From a checkpoint of a small transformer trained on Wikipedia: 363M tokens.
MLP neurons of a small language model. Each row is named by its layer, matrix (up: input weights) and neuron, and shows model dimensions 80-335. Each number is 500 + 25 x the weight over its row's rms, rounded and kept within 0 to 999. Numbers have three digits each.
After each neuron's rows, "fires on" lists the tokens most often at its 100 highest values on Wikipedia text that the model never trained on.

L3.up1144:442478501482491478496482500518530492508513461495511503472517514514474491519516534511456520524547487499518456519516498535446499464514517492521491502497489528533476494492482495481508478492506483474491485512538502530486493493470508482493453517489477471510500485503481516502527528506519479485485516495431495488508465517514486528512462473510507525468473469490523494461531531489443485503506522508504482513531520499458478482493460488490493542533487525459466524491480496463538530514548526486494492518519491460525506497555496483571544514514478486485498494481479495451479475477501479449486511501487472509473481546537507510484547501492504499510507485505484505522461515491520491502506499486462497506485513538508467517536511530491467499464456463495502499551465560493527474524508510
fires on: " N", " | N", "; N", ", N"

L8.up1116:513506482508486514520481512493512458523508500445504510454531469576503463522482513468475494530505509519507459487496499478466515470512437506509500502507496483500476513545505518533511484462528457496500469531506484527467488486507501502466483464483516469480511480505501536499533509500512473524508518442478495502498493492452484484471542489489465496450468481471467542471524498458444515522472464477497496457537563489477471500505516522494529504509450514476531496462474479508507487545553488519497508531491498497474503551533484472556533504494466489456486486494486515537529525499529463523478481504477479486503469501541471520507513520501487502540531481517514496531549536485539511498505506506475494497503493519529476481509481484441493462525472485482493491506477487518519526471529483
fires on: " N", "isl", "5", "9", " M", ", N"

L3.up1048:492513492491498453502433505495512512524485509523490502484490483495485530512515515477455494512552511487581491489543472516511521505508534508536465474470494522539485553506495533511489483489499510492530439506428518506494495481467528497518502508494512511557488490516512474502504507520548513504537509491503528509473464493497522447505458529476481498469510500537470473465518539435467507495497470520462476503536546484460509526473499466506510519511498498513502445515468517510527523531493475503505528527528532489505483534488456523496492531507495566541456479466511484494508459483493498505509512519487523508507518528553502507478554545512499511512503491523496497472508508491494463563496467437504501506537513547499468548525430489494487506463515519479485499506486551515512497524484504
fires on: "–", "/", "-", " S", "-S"

L3.up626:493527503504498533510518480580504503490485549488509496472482506527552458511494504478535521491539496516494496512463511516505488506528460525517473510489513442526468515508466485475502527462494526525475511471458483512446504498522499491486516514505496522488493532495487451490532525521501511457532516508519549486492511553513519502508511511512446516489456498533472477516527549485450440522432499492532543462500531490503480478514491520507521513513484484483536504480482508517498491516507492511519494501515482444507501458496511524497489519514456500485472513522473487496484483502493508532464520512480518452498444509456506500523457522511490522480499528507474503501535500498528528486456540501531548535531507537492481494495487501521474499455489441523485478527518515495526490496523495
fires on: ".", " U", " K", " T", " H", " Sh"

L8.up41:528492509494493464530478488468526508479525512476452476492494587482481530518474474485479540515516481484529440475524490478520503460521465509506438505510493529515506485483498492504489472495506538485526494501525518474492531491490540509497470504474497489551515474501484479501459558550512513509508486530487482497534492509485520515494474500498528440480509539520527514478464529464499477495473527516499449516490533527485490490511498481494512501491506517513459544505480487520412471496492466489502521501498519487469488503481485527490536539523517483511483502502508494528513506523491462524472530485459481517511495487523497480561516503485520505499531499507467502513471469511499483491523516467517492490470528497470482560507459475498510477483521526485458463529506522478543534472488461
fires on: "an", "ah", "man", "iv", "board"

L4.up1045:484467504515521456482514499518467506516505542490506522477494527483469497472493513443459499501518489516502512512454502551495516503518481506515530475464516503525511505489496520524491487549477511495524482485492528553518500465504489524530518525520495489460498538499472490509551499519483496506558463475470523501484495508499475474486498496565505557502454422530512542503473526469506463515513449499527486534484527506532484507510431526478492515524487459544490477479472513504543506513553482501522492527520495468490540508515485551499454518483484530498523482487481499463508561489502485502514455490485511448494504501478493486449503534503515506503495517447500482525493491490471484510501448511525527462521474468503496502520514465494460520464514511531509493486534522534514516516481468
fires on: " | ", " (", "\" (", " m", ","

L8.up516:516479526526467538486502493458485468543494462526522487458474477506474453473505486516501522531550461511499460490504468505491509448468516481504489483488477488532537515490495462514494495528519473466556477463476524497509507513480446511491504472473512527520493505515447485520517519455495509518481535511448486530523521494483527499499522487503534500494520459508499500457498528470509461481500476527471520522499534490509547473513514542501515523455499505523517509520481489502512478515497495513489536518497500498518494495569478482499527515517474467483534472469503423500510448508505508480465460511458467502488444529487508471501494493517514498493526483524529544547477475511467547523517517495445494503484496502480518539520508522480469489469490494488527502530505514517491560514506522
fires on: " in the", " D", " |", " | D", " of D"

L4.up1488:482487493490488487500472548460490505504489538528491482501527480504534531491527513489540514502483459451492450495493498511492537489495455524473492493464492517511469512529504523514479446502484495515509536519502518495491475507574444476509464497537528542514491498490508492453481500506503525498517526446457495498452522496506483497500502489495560461531465520537479521490475492484469506492532487472509465511530524499555487493475500545465494488492529472472466493474472461424542474536502469529541506514495523523479494510483458527463456503505485519524581459504524482469527535476535492477482494471468520482508513524548511464493543554497528550483483499460527480501481517495489492489490504465454493483515481529519519497527509484507501497499509517430510517520519524467510493474518507
fires on: ".", "y", " S.", " J.", " A.", " M."

L4.up1404:498502501524484535489503526552511503495525550496510468493485482488500457472502450514516489504538480492491454502493463520513483457489500508533489459488492440537494489509493527514484467513513514454531502519458475561493488490494451505496474494461507486531491495518475556541498555496506528503470505535440501486477485530501502487490504515494514480512489456537503469486484485505492516469490477477509517491501577460476517547486508552487544545490511499470522537511469497505499469504484521494539462523511492499517520509545472522450523542490455493519517492466537484473526460537529492508475498537483473520479469513488530489478498520465525462510496496499509531516501475485522515534493469514531469515482516510507447528511507545531457506521509527483487494555463534483498506532491485
fires on: " D", "- D", " | D", " of D"

L8.up273:542458451482463489517500501516483517473499529525522541470485473492486503485456481494490505436502493505525498453484484452519490508508524532513521480501532529488501538541445507478521482498539517534515507520487479527463530478439538508535484468506468525527487527507504525542560510504519540497501463501472531488523488511471490432487481503499474483495485514516535526493528505511477477471497497496493504490495494537508456536533514451525526515463506505491500463520487515512490474450486504469537519569547504464520525476487521510535457503549510511526463486545472518479512509496535494525486531556481490495487490479482461549518501570466494474543498476476489490473499535491535484480492491475478483472443542543473499486492496449513505488490489476498464518481506530495536513482540493
fires on: " he", " she", " fin", "he", "ran"

L4.up722:555486526491541505534523518521493506552467516499514472465507477464507480522484509488482492502490495511507509475500453533472463510506498508496479483500464487479472505488515465508475519514482502503560468494503491530479516532476516500475484490509532478518472520459488500499527480498534530492478501527505499475475471467500524527500479588523540460471479470548540489557443536491443526485516509495513535512565508460456505507528508485465508525521514510445490533523458536488522480508494502496515495516492528515525502522542415526552476500542504423544527483510506501498496459518470486501449469508502520504499500489542475473509523501529513465496495459477521490504506476511504548497490527503488513507500503529487528522463512502490456482465489475486495497559502521460511486471487491
fires on: " This", ":", ": The", ": ", ": A"

L8.up320:527518523496497511483473492495499561492503535534516517458484512501478508481485543488519498531501429519499511476495508433483500520477499487495453458473527479462497510496505490475482505464491455527524517501511503496501481580503472497499517511488548434490468456418514508490499499482480469469497499468491512499520546511513541558506554538504504485504481496475453473457493505489441490517530522507506515469509498486527541510518488495459498546525506478517544502487539559544460504570484507496490478499483519495480510464542467502484517519474504478512472506491525511492475488494472474532521521518470495505500469492498505471508513464495546532499486476513499460521502519569549543483478546494467524498482509525472532513522452508479526492496464466540496498500440480493521490508499531
fires on: " with", "  -", "ith", "===", " for"

L4.up167:495461544555516466510525443524526504512489507500495532486525524473518530462520498509487515493507478511489484477450516515476513529492473505511462422495504484516492463504502497521488489514488505511481465508500533526491480489494466525526527529504507494489493473488589508544499513496526478508521515493476469492475482562500480543475476473488515497516509473498445515504498498453474467455515525504497455495486546478536552518478486529479523547506473469503506526464468503465509458512512508495521479522484501486522485520510490541470488512521490488482459538515486515484502543516542500479503484528486485491482515469533506503492511549481536539491493482494478482483506480514481487475480451491516474500460506520496513511499491521493522527506467481560489446489478492472511528516495476
fires on: " and", ", ", ".", "ly", ", and", " first"

L8.up545:578534483488497485517495498491478508521504517507518484491510557524502506500526467480518471486497478495519498536511486508567518525487535533488507492510526450500531532490492502543529532504516479502492484511468471524530481514460510526526501526508507508477494488445470500473531506511484512500508542481507540499509498513464518524473512501546481531484517526505487502530477539460467516480508453481434527502487505486488530499464551508468479515513453498492515550553503505480481485460506494481505502497547519518573474500522509531520481490529477416480500513436513504512505453487501489515500525550476502509482500485527538477501510528488494450468490503510495486494497523518502517483482486484534492516516530473464443467483494461502529530522507523496512539464434514478493533490538502
fires on: " s", " trans", " comp", " take", " Res"

L8.up1046:475473435526490425482476471515500453490521492541495481516508500534522522493489502517477539527551472485522478517488519502495541530475539485478470512504521506501494496474517547510496486515500492490540487537484501533510516475526529506526500509495488501504431487533486462551496503555546455470491502519491504509485458555486503522483501513514482519487495497519488554520490526438520480522500471517532510528489502513527491495517516489502526512459471489540492518469438476482525536497489505476500493468501512492460477502470503527469485514476529502515508467491491480499479523488499495491491540485446486552492480554509501515526531495525503524526492521505483485481504505508470497462532482509476491542528529525498461526533512501472490510488509496513502526520462523537537537556547515
fires on: "et", "est", " St", "ord", "st"

L8.up1464:587495513484492511518440510507511500530527506535517499484503462532567466471500513490500499485488467494565501486476485512508489516516494527545466472496497460495480526495489536490483500466526507501530512509541456474514498511527510504512514499448544497489500476506467506467515468505462500498520505475452544492544526485513522509500505478540489482490513538535444449506512492474500524521522567463503534478493485521492506508493524485472475487498482520479506496505482559514474501475537504445462492501482532506501491480504492515496481489496490483485459498446521532487480479511509459513507485507448475464488463524486533475505497486522525515544517540512476459505532485542524556498509511495462474482518514521490509512466456518483520542500469489495504489512430493503550508462485467
fires on: " with", " for the", " for", " against", " to"

L8.up784:508494489495471502498483511470502511530459529534561457506533477510533482511427534477475513516457511497435483418493472547520495546513470493535512456532515493461518519513496542475512494510452499505508497483492531496529468500515505481522474440536528496490483505517493429430508503531474446506484509481460534514488518556524508480504492521497512531526470508475519505475524489485506445511500458474520534522530486468497487485495522507480490511532470502533491481506486487488500521524504478504524485514533518510534532456512470522513525523481501464466499482501497495451476542481507498485526513515517493485492497532467485503545536538506512508478560504505491506485501512509462480532482495453464497491489514522501523509520471477499542526484500519525537481468491507490498488477508486
fires on: "h", "ow", "u", "et", "7", "2"

L8.up1436:516488490511476555500476428526488476511469524513504497465518546549557493523468531465523500478507523506489507501522514516496469517498509502505507487522526459499527520494489526521497474474498527567503538544467497483472502496474502487513495525468500470502471489472511486496502496522496512508554474470506537458539493520460515477499496538524469501497496554548499476500498565495462478495519490475500516479493526502513495501518479480494471470499489463483472526495484545495527488451531513524516451568511491479499537516519512497497475517577473490531514514456461504461507547511481509534487525507516507464485518480483482484517493528499485516487472502530478528487540496511522479482486468491541534493479513495529476510506514496510513498512459476475530486513491530480542459545480499
fires on: " K", " Japanese", " H", " k", " r", " R"

L7.up946:512564482524489497465492436571504510477457468494513507514508482505514527484518538535486532501487483490477501450470454495472497528533515491514502462501496491492548520540530527483517514499514499494505532509501471499475498495534470527505474543491535469535457500455514521536522505503530537469481510513502500498472470506528492500496493533475518495496492518503524507469517508501466486515492507504502485525477525500509516482461488491514493501549486496474477504524509491457518467510527456557517507514543496472533512491517499531485460515481475486512537522474534450475507497448513468481483533478510515514521511528540523462515552460433510480452492525508487504540459525563504520489488479502527472537504471489515461557533536520499509493473495445468534512500512539487523513489503508
fires on: " ", "ol", "R", "pr"

L4.up1262:530485495468507500498501500495460480524508471500460456508529503560506493489508501535489539494530445488545476484507463521461550483505474495510478530490511512489479510464505573508520507526454515457547507511497485496498512495513476524547497457482533492532488476496472499495493525516508549498494526446508519477488484446507490487517492473522485467482476486511471514484478518493447511492489498526471496543517504519480497526497496474510496498575507471481481491499477531491501505522510512486458508482534502498522496517535466518479508539491475517538531482450470491508477481499507504490507521536454494481422455523579523539506505538514518512468467494483463486460476534530497521542536480489485480477523492521469507542507503523477504501489511471509536516540483513522497482463496516
fires on: " ", " N", " University of", " | N", ", M", ") | "

L3.up958:494482515499494521485528504530528503532536538490512488507468515519501485487468521494521485488519506469507459540505494491505494527480486436510491471514464493511539476488537473496477476492461500511526487537508499492494516500501495477494529534491499475511486506475477476531514532493529493511517520533511514499450537504492503508518461506509461520480471504510524521490478523479440497495491514499520475454481551483485527466479487508453465521499475468457462525483515506524515475528491518490519451497508533511510440487536491530498518538506498509497462494569521481494473499490516497463483467500480515465463490495487476508484511563446495504559485482489515506538515488506533531504470505504502569533521508531461498517505477520485501502448544481521454535535472509475502482473514485
fires on: ":", ".", ", but", ": The", " after", ", and"

L7.up1098:554515485505494471539533530537515525541540491541533505498510520467542474445502484483463520505489489488526486510460506466512481482470469472478463502468456493479514486480502516508494481503485480538511519476469498520476530477516510509522492512461491478489521494472517498508497477522540474547545500481529493502473508467521562544476508510509478446497496490481467480499494486502514481461517519495479476550507485468484508513489553487490480467522486451498530513500483526494495473468521477519533463504513502511512517531504455470499484541497479532515457539472486526482494538499466482529550485475505520473458502492477493489485473536529538516502516520501488485525478508551489530501471478446473518506494522537526508492493466454483518447528483468513475506484513486476479506515495441
fires on: "ect", "ient", "ial", "ust", "ld", " known"

L4.up204:510501503502486492529467502515470498523455500539524463481507512528535500470479535510526503466521474487522494482509487538481498487513500467557459442502514478507475534502482506525494518489472507510513507505521517531489485523523467485523453521523530508478512472503526498502466489484500470479485509484470488484505513476528484498527494529521500514459511505528507517502496498478449491477499522510487527499560493499522475521474521488473495498504499534454512482481466532465504503496545480529504506482497497469530489517469489504518490484561489496525504490424478514488489491454516507514521525501468480492479493514544508512480527528463544507479553493528498472532518492510564471497495469520486521500501501518505474529482514496509462510503439496500498497537476530523534462497528504
fires on: " W", " | W", " | N", " | F"

L3.up1508:487479526496515454487469487485512506539513502475508497530480481484508501509517529501454509489511497479533462486540487510493533483508526542481479452478482492491476509470506484506468464537520490483497473500516519481510490515454488474514445455493536494531470504491510502474515515508535496464548496500494530492482504456484524491535489513535514510509485513522489506478475560427509523506504530475509494470547520516500498533480482510503539505504512516487429476508465525512525485536485535514516525533514504500526498525512469483484522530473483503536523513489475458477495476494463506505523495500520496507461494485544469484488557535531480478506435453484495493511474498516508534521524514479492486494533514492475498519525425471527512524486517498472525478553534502505535473474462484
fires on: "/", ",", "-"

L3.up1417:527481552495498497507489529489481495506521534524497536482478528512500488504515505498509486504523485496567514479510506480540525484487505484500488489466487442476504541527460491454481520501520484512543470505459478512518513513478535494503517555469517475506501480483502487471469535502487464466510500494500529480462495544503525503503506509500485517519485501509493522467486528467483491517525490479485483497517524501509511486467537527470506475500509477490497490467484526498475501541533514476481476469491467498508431506552537524471463544506485488494478515471484468466512507535504488470494508498477490484506509487517488490474576521503506549505465507506501481545490486518500512474460505486475551511505541551487508471512499521508512499452483478513521505532502481493499521494489469
fires on: " with", "===", " against", "\"", " by", " \""

L4.up206:527480517545456505490491472548504469509469519482513522495490503512468451515483533460509497476493511480522501459497500529468500517461534548495493485504500484520472472491472479528484510501492529525471493484497463504502481511491529499511484478498522487481477486488510517498544494552532494470500464499499527478464507481475505485484524531517481526507457463549450543500502495500479502503533475499545550487486506533543537504516482548491491530569502553498525494458526528464470461492511472520509535479516520488510531530516507524506455494503468453488495516501518514506484495494498478534520507517463486478495518491536466474504534497511498486537515501481499463525503525505509501437470492514534475525506525524463495495488527505525503541506420486493489469550475531541506499558491446
fires on: " (", " \"", " p", " (P", " I", "\n"

L3.up1212:489483527494523505500507467495518494521512446524524516500494492507488497536469529515468480506539471455493468486500494496513505512496506513490504499492531481539500524487529517513456509522519450489509462493511472532500486512490499546511491494520531467467482491454482513513545506509489507501519515482503459472495525494489510514515518493553551474515500496541458522425472492464511521518562486507501486513516501525498517527485472534466532545505531500535447456483486491497504492534533573520487475513501516483537469524480472530481485479515512491531517463518492472478500544505523481494481495491499430569526507499523490493497555510538515515532501497427488440524476441513459521505510506509481481467464473483486491523501476525455492543495497502459503478539512549519478487447483488
fires on: " | ", ",", " was", " |", " (", " |  |"

L4.up270:545488468531481457505500493482520486510488515486498544504459487547516516504519524498496508487474533494519489465518522524454492491525532472519492515470511534559479521513542487473458487459450507503525493500461511525476507524557484495516519516512513529522508474482545517477495485505533493482491489513473503499514473500464496517470473500530482510525525492509465517460523511479492518505455500513530529524486503531502514542487502528488479505460551479487474476528507515511522497488516521476486507493500515478535513485494452522488470529487499486474503497498482517457533491502524508507499530500494509463495511517506493457517540481518498511522462557479538487495539412468516480483503511481491465502540533515477475505493511466514470508471502545507475441509507521524521459509480514
fires on: " ==", ";", "ailway", "86", " st", " |  |  |  |"

L4.up1494:510498489502513463485498501546496473551521510462524543483514471494495500495562521458463493467527492510523485500497476496533488503488495537519514494515547525517519542506517514485498520540500454475507490477487505450480540480481499537509519512507520508517475513461457517510546498503504474473509493505525494534502510494511489420501512518501469544432538490527492525460510502490520477486487500483482488528480524508502464497509511495522534520480487482526504451514486499506528479528537527494524524508513514502479530532491510537452513529488483529475534543519436477472505508530495483521501548534499484514488465514481511500495517559497510496521525511449498486508456486497528477448504505521488515500532520526453511478512469486547468481480491472530481463489528532496499491481505504
fires on: ".", "es.", "i.", "ion.", "ies.", ")."

L3.up277:502511492504516535479549492498517507517532471478507511465470531519518517487471506485475469470512500481522464470493469513492508480509507552507490485470527532497468480508446481535538501549543481487485527484452515507514480508431487554532496471485488494455537477502487549518517505497512548503475517495489544485528569475494529514524471490493536437512482455543504453476480509508498476523525526523512523515492518521468516489480472554525522532513457499511462479469550504554471488504488525495536464520503495482518501509511480503490516481501501480501474490489473507449492463471545495501519508528515473515524478518497490446484500514534499453526494495448509501500509481560508510491538474482525454488486530493452502491516494511486429493453514496492490472529454506446508470510461462
fires on: " |  |", "|---|---|---|---|", "|---|---|---|---|---|", " iss", " | "

L7.up1204:562450500547505473496512507527512513496489506506542520453484529488517501515548511488494505469498503516459499509513486481469500489453498535515488490482513537540513517536498525516522540472536493481512482515435510536514485517493504519534524484495498515504497483468496485492547502494513505463460508505507546530551509522494489484482514510507520524503511526496499482517467471470503491496502525525510496500507508506522493498453531506508551535487484458512449520472575492507519495501506512495541457541528527486519507472514496482487463504465453448450514516492471535500535477510485477511529542559486475488494503537523513455511492501473517458541502528476522498453514493470494508518465435485513498532533539499483472483513490508515482511436475496532475507501483498499495493553524474
fires on: "e", "ing", " b", "ell", "es"

L7.up212:509467486508487477494471532511483472464506479517594544474490491508491499533467511490493529495512490480485497508486513465530510499491524497501508518466504502548530494490514510478473511482520485529496483517485529514497501508509510515514482500484537491507505479510464474511514541505517455501521522493510511463534507526485510489518470478564511541493480512508518506524471522464473488493512487475520546480554508467538486503521501472497540509481512508507513470475527484525524504486550539495506448523497506451536484527516492510461518501484506489466503528515446533507479491485501485478465516478545472488433517492485519519491508544486507494473495525491489469506507533509519534513521558470474492558487528492509531520506481498477519533498486495487444447524483504476466488531512521
fires on: "f", "en", "ic", "g", "ied", "in"

L4.up452:509485523505554488510510482530462515506461504518567486444494544521503481464496529521489538495524493473538515481465481519496508477514483525566465424492508486468501502506487515523470524472479521488522504531541562537470526467534502499501492526511528494505497476509483493478494487504500508536540465500496474474460512464466464467510487493520489479474512462539488552496468493485477460528457475501482481522503485504472485530461496523471494513516495524480497494494456487475505504503549499507546499561530528488510500499499443559490533536536517511515536474464467497511505478482519507469529511528523469493469518510504490518509493527495484499457513511501508473459501521503551495506509485539487517458518519505500460511455496471505494492478455506487479451529497493487545501496515513
fires on: " W", " | W", "W", ", W"

L7.up384:533516461540489511519501508533488506497505484492527503482558482476494480477501542529473513453498495460500501494499505478517518524494480546517477514498476517513477481493492465491530560489475498520515502492491501504471512523524523521541501525490502489515515528453545540574534503485531492483487505518519508465476457460478506537483485535484525487465503439512524502536490459503515522478476547520493493512497499512533466540502494533471538504538532516493512520474525538469549510507514505521533422501513504520529496478501450476423486512494500486474500527505488493521495468484525476484507546527526486496515526510500451494491566492448518449525479512475479492520503524530491490494458447505484503511468546502456472515485486506485533503501480461531509539506497505533470535519516489
fires on: " ", "e", " of", " of ", "es"

L7.up637:532522519510468495532496465523524502498542507474479515503503527488536500485491483484508499481509494521526499508466469486520502521550507488509499525544495487476517537483513493479542536434494507522459480535504519514488481519471508503489491548487530521490510514454476505480501487509472509468476491529502522498496492495496551550473489554506485519501486514512535490503523539475467480487509465473488475491465486494448536499446508456515506507535456427500485492497516531476522491504509468489475482503510494491496496488517489525538523514499493535487496552460522470482499506471470483540502545506505479494467513458580497482515503491419494498524509536492473522554481533509543487487478441523529508530467504499492470498478474496558535480535534470499505524459471497472496496528535504
fires on: " s", " the s", " trans", " S", " to s"

L3.up1489:514499492489503542491518446483507473510484516497498494511502508525474513451486495477517506513475449513474486473465520510530506470537487526492512477527472522486501549490470513497549447534480493512471550480510552515517527495505459535515523515491508463431448514464487478548532493505489479522548533484450511488443493543516521473500525465514508535482506449559510510511444515488486463497537431498571528499485522483564502514486514536480518501490500492489516516476467476484495496500492494489527478506483496513526498494515491535482483493497503503490504471507480499479515485501513482530504503488510508525488546489504501431475500482515490492501480527434486498492473508497516542515510479521512477496548506433475470521511505480493504545503491484512509497537453532524509534487513485
fires on: ",", " was", " | ", " both", ":"

L4.up1259:493505504537518497506484530534447501520495520536483528536497490486464514495507537483507518492512509492503496496462498530547496481459498536501488433481521490490504526545510500470511533509536452492486500488541490530487544469448523491512505514507495451514461501459450511547548476537532482483534518499515538467480558542527487514466485498483482498477480483561523510481523487487486492517488492475524496519501554521479525472492525554487555513505502496510500489479518529568547505530497476525504487502498496510527483515557498505475529534500485526504542478464469499478496526539462494479543525498502506533504494528491493488487548555523521534531512466480508492497508480509520524485453503504488536514507476541441490506537477480505492474481479505512496489523509519557490513501463502
fires on: ".", " “", " '", "\"", ")."

L7.up1363:532487528535526499484463508524471501507484488508500517473513510535528461525519447476493497459518523482497467493500461505561544541475495514512494514454492442487511572465508496525489506489507491526459491483484513512490515521519474510533498541484501544484503533482513497493518465500466474445529494495492543499494501461505479478494572500492500536493506525503511487463497485478516483502540518489463459488526509509486467503450498523520502488465492496480461492436545500500481514474526513523514454498507512476516519551502496498492525536513452502484504580537495461482499495469472476505517535486502490492452481486535525499491498539446522439525488531426504530545493510478495500547490452514509476545503501523470502501468484490519503528492482482530548481526466526456479523512519497
fires on: "ed", " re", "e", "ing", "ated"

L4.up824:508512503495500509511513488500475519537484497565503500496492550520521447468470497491496505515510496461494486507489479478498508485499467486488500503454514479544491496502475529504482439519520479520483500474498477542479510442507504489511472534488496470493482494502491498535513502525488459522482502491422496509453553516519473510476530464493479523457496522519492492454478516455453478484469519493506497539492490489485490524477454484451469515495477528452495476466462484520511512469544511485511510537513480492565499555517509533561517494562494510465531512488475507487523524468476499489538492504501498531474491496484526502494519499518506559508500502495481512510502521493526543508525526490524508484469509468515441517528531510486494516472496458510463500521501550500493543489536482
fires on: " | N", " N", " n", "| N", ": N", "- N"

L4.up1074:532491454547482556476503504550506466515538492441515486532463458513499504501530522461521505492516491487497491448497484484513467520505497527494503464492491449502506491502452470531534493515508521481488492476479481538477547498439490469521493559512494470485518517491439477494529505500528504512492488519493536465466478464477502512475473484483525547474506493510458539505484522486533476499542456506512502523471490518506505491531480551546515541528486503497479493471487524499496475563503542518534539507540485485535536527509466506495508533516453506507518444486486507475488481503459512503483520490499484489527488522514500481498519519505498483518477481450513494501484517454500525475479500515458466544527530479492475484527503499525471476499455466486512492524474538481537513515502511
fires on: " p", ", p", ", \"", "==P", ", P", " \""

L7.up432:465520474513475495527510509487478470450525522481554502502473538490486509505503531487496534520486506498522467468525479534546497505506455504481494495486477498491510510535535529557492493466514455489506458506510510492507507486509501483480514497501484513518477502500499510448495548540478501511541485490499489521490542521493493476472503529491476489487452545468483514486472480503534510502513516508505511482527510503481497510499519523528545528474438474531543494542548500474560505543496494489537490534531544521516507502488493525505533485513495473466504470475512549476535523470465509507504474520506484489495456483489459498534569517506511501495562505506503511458522469545490526474509463482477524503535479566459515493488518462515492507502492501518500514436468473503535536510473534
fires on: "es", "5", "b", "8", "7", "u"

L8.up462:489486516500446522479511503500503499475506476445490512511503510510475494492478484487465516521517543500548468438511437510496503508491507542517498439545502472457495541524471475500467463461492453486498545511495499465494512496503467530492455491461504508506494482500502543480534472480494480497493517529491479455505486511507476532525470558496512502498435501588465519501482488493513501515564533532507533527530526546503568500489524523500514506535492538464481512521501552496483500500506503496545522538519514476488505486504485515490463467499451469516500521450463520497503490496450477474520529527530493513503493478490501471491508529488494538493490496504511469503462516550554522474473515495510506508506527489497531468475505541491483529498461516464537514560463500492502486489468503
fires on: " (", " or", " and", "s and", "s,", " \""

L8.up1076:544493519539455494507474520521486461496452527522478536506527466498528487509509499462484539467509493481473491481518501512512524526486528525476509511498493470506458500498495539519535496461503503505463502471463494500465490509529518456487545574522497521526550477516535485495564518500512489484483485488500513469456476527499535485443500470526506477515499517521459537487496514492466481517489483486523485529471491521503538522506539513502507562511546466503509480468519520512526447504506478544499514539507503485516554536491476536483453489527502489484494478449496500542524500469450459561482472525489509481512521488520493473494515523494488499519491487495510493500524472508488497489487499537465475504497518508517484487505504492520528456491506476470499462494473548491510516572517537
fires on: " p", " \"", " tr", " l"

L4.up134:509530501513508431498471524489503507491453512524533481505527487513559534490519499474512521476484491468502500526434487561492538468487486466512489452479513513494495497521494558518466447564458512485516466531496522500494469520507436499494451488515524523502505485516496486486442520535551501469530455507487480443490506530506505512494513473488515461547479522506496527452507522459459468464497508498474499510541508486524505529480504513523519535488536481495489504487449496451518487537502488491468517486504508492498483545497497531496504521494492506502501508488499508497508545530478505477523494517470496488466484487540510535508501532512517546462490451510539508521504477509512506520519466477487460508490490527526478532470497491505530516501453497485488461516497527548542511507511523
fires on: ", ", ".", "1", " &", " J."

L3.up237:471512502506506527464521472494510502481511501513528493458532511482524425517442500495464527517498474464485493497518476484508538486480477508520490459446539486541461512502509508597469500491493508488532474518414510534483515484492471498525455514501488462461441522505483492517515555509508516526496506498438493491488522539503524493491500518502532472493477496509470468472472482455526463529459452519492483540498522486493507502500481532462502529482447476492503527512460484525480490457521489507528497517515507480466527504472530515475520495516475480503494479485490528494490539491539493509542512501505520509496514532479489455551524504536495495460513487503477510479507521528494536516525535505535494475523493537512459530536501531519524476501485492490459505555481550486505528536506494
fires on: " St", " st", "- St", "- Cl", "- F", "st"

L3.up382:534496525517486518492528512493496492513495529551524492472483482485535484474481506504497533492495461472575475494488490488523521461488499519474465474506451479482495549487465532517511501515495517512538519502466509491503511528548481492504502515479533531493496499517508500518497494487494525502480487476461501515480509532495542500479576564533496461479500519528445490526497543510476509484509491472509511518485500512494535589481564546476470505529505506471518559508461509461501484462487482504551481508492536501517498485464452531519463520544473491501541495493478481493478524507516509552476468507471506520500514494492476465505495491510547509538519497483517497498502475540514536500471475478530498474514500511474456506502516505495483503511528471530496489500479557482525466514509455
fires on: "\n", ": ", " | ", ":", " |", " to the"

L3.up588:508502514450531511525492488519523470516486506511556510489454505516506459519459490498497483506546481497484519479494500473480515508506482494494487490458500458491472495486518479498471508485500531525503498526488490500467492487558466534478466496481498477495480525483469502499527525472534522462499524481498486501480518551514477569541532532494514503463476479492522521508485509457478510485504528506486532480512471549492507475503507509488503550503471510482489533499501512574503455506503477538472499458488523487495474457539488496491581504509489497539494465517537492497475520470519493452445517522454481498465461534528498546513486497506510451504474501507455520506507497494479515497483526478511520512505498499466465550474496526484453519502472479457536496546497502494498491447514490
fires on: ":", ": C", " | Ch", " Ch", ": The", "C"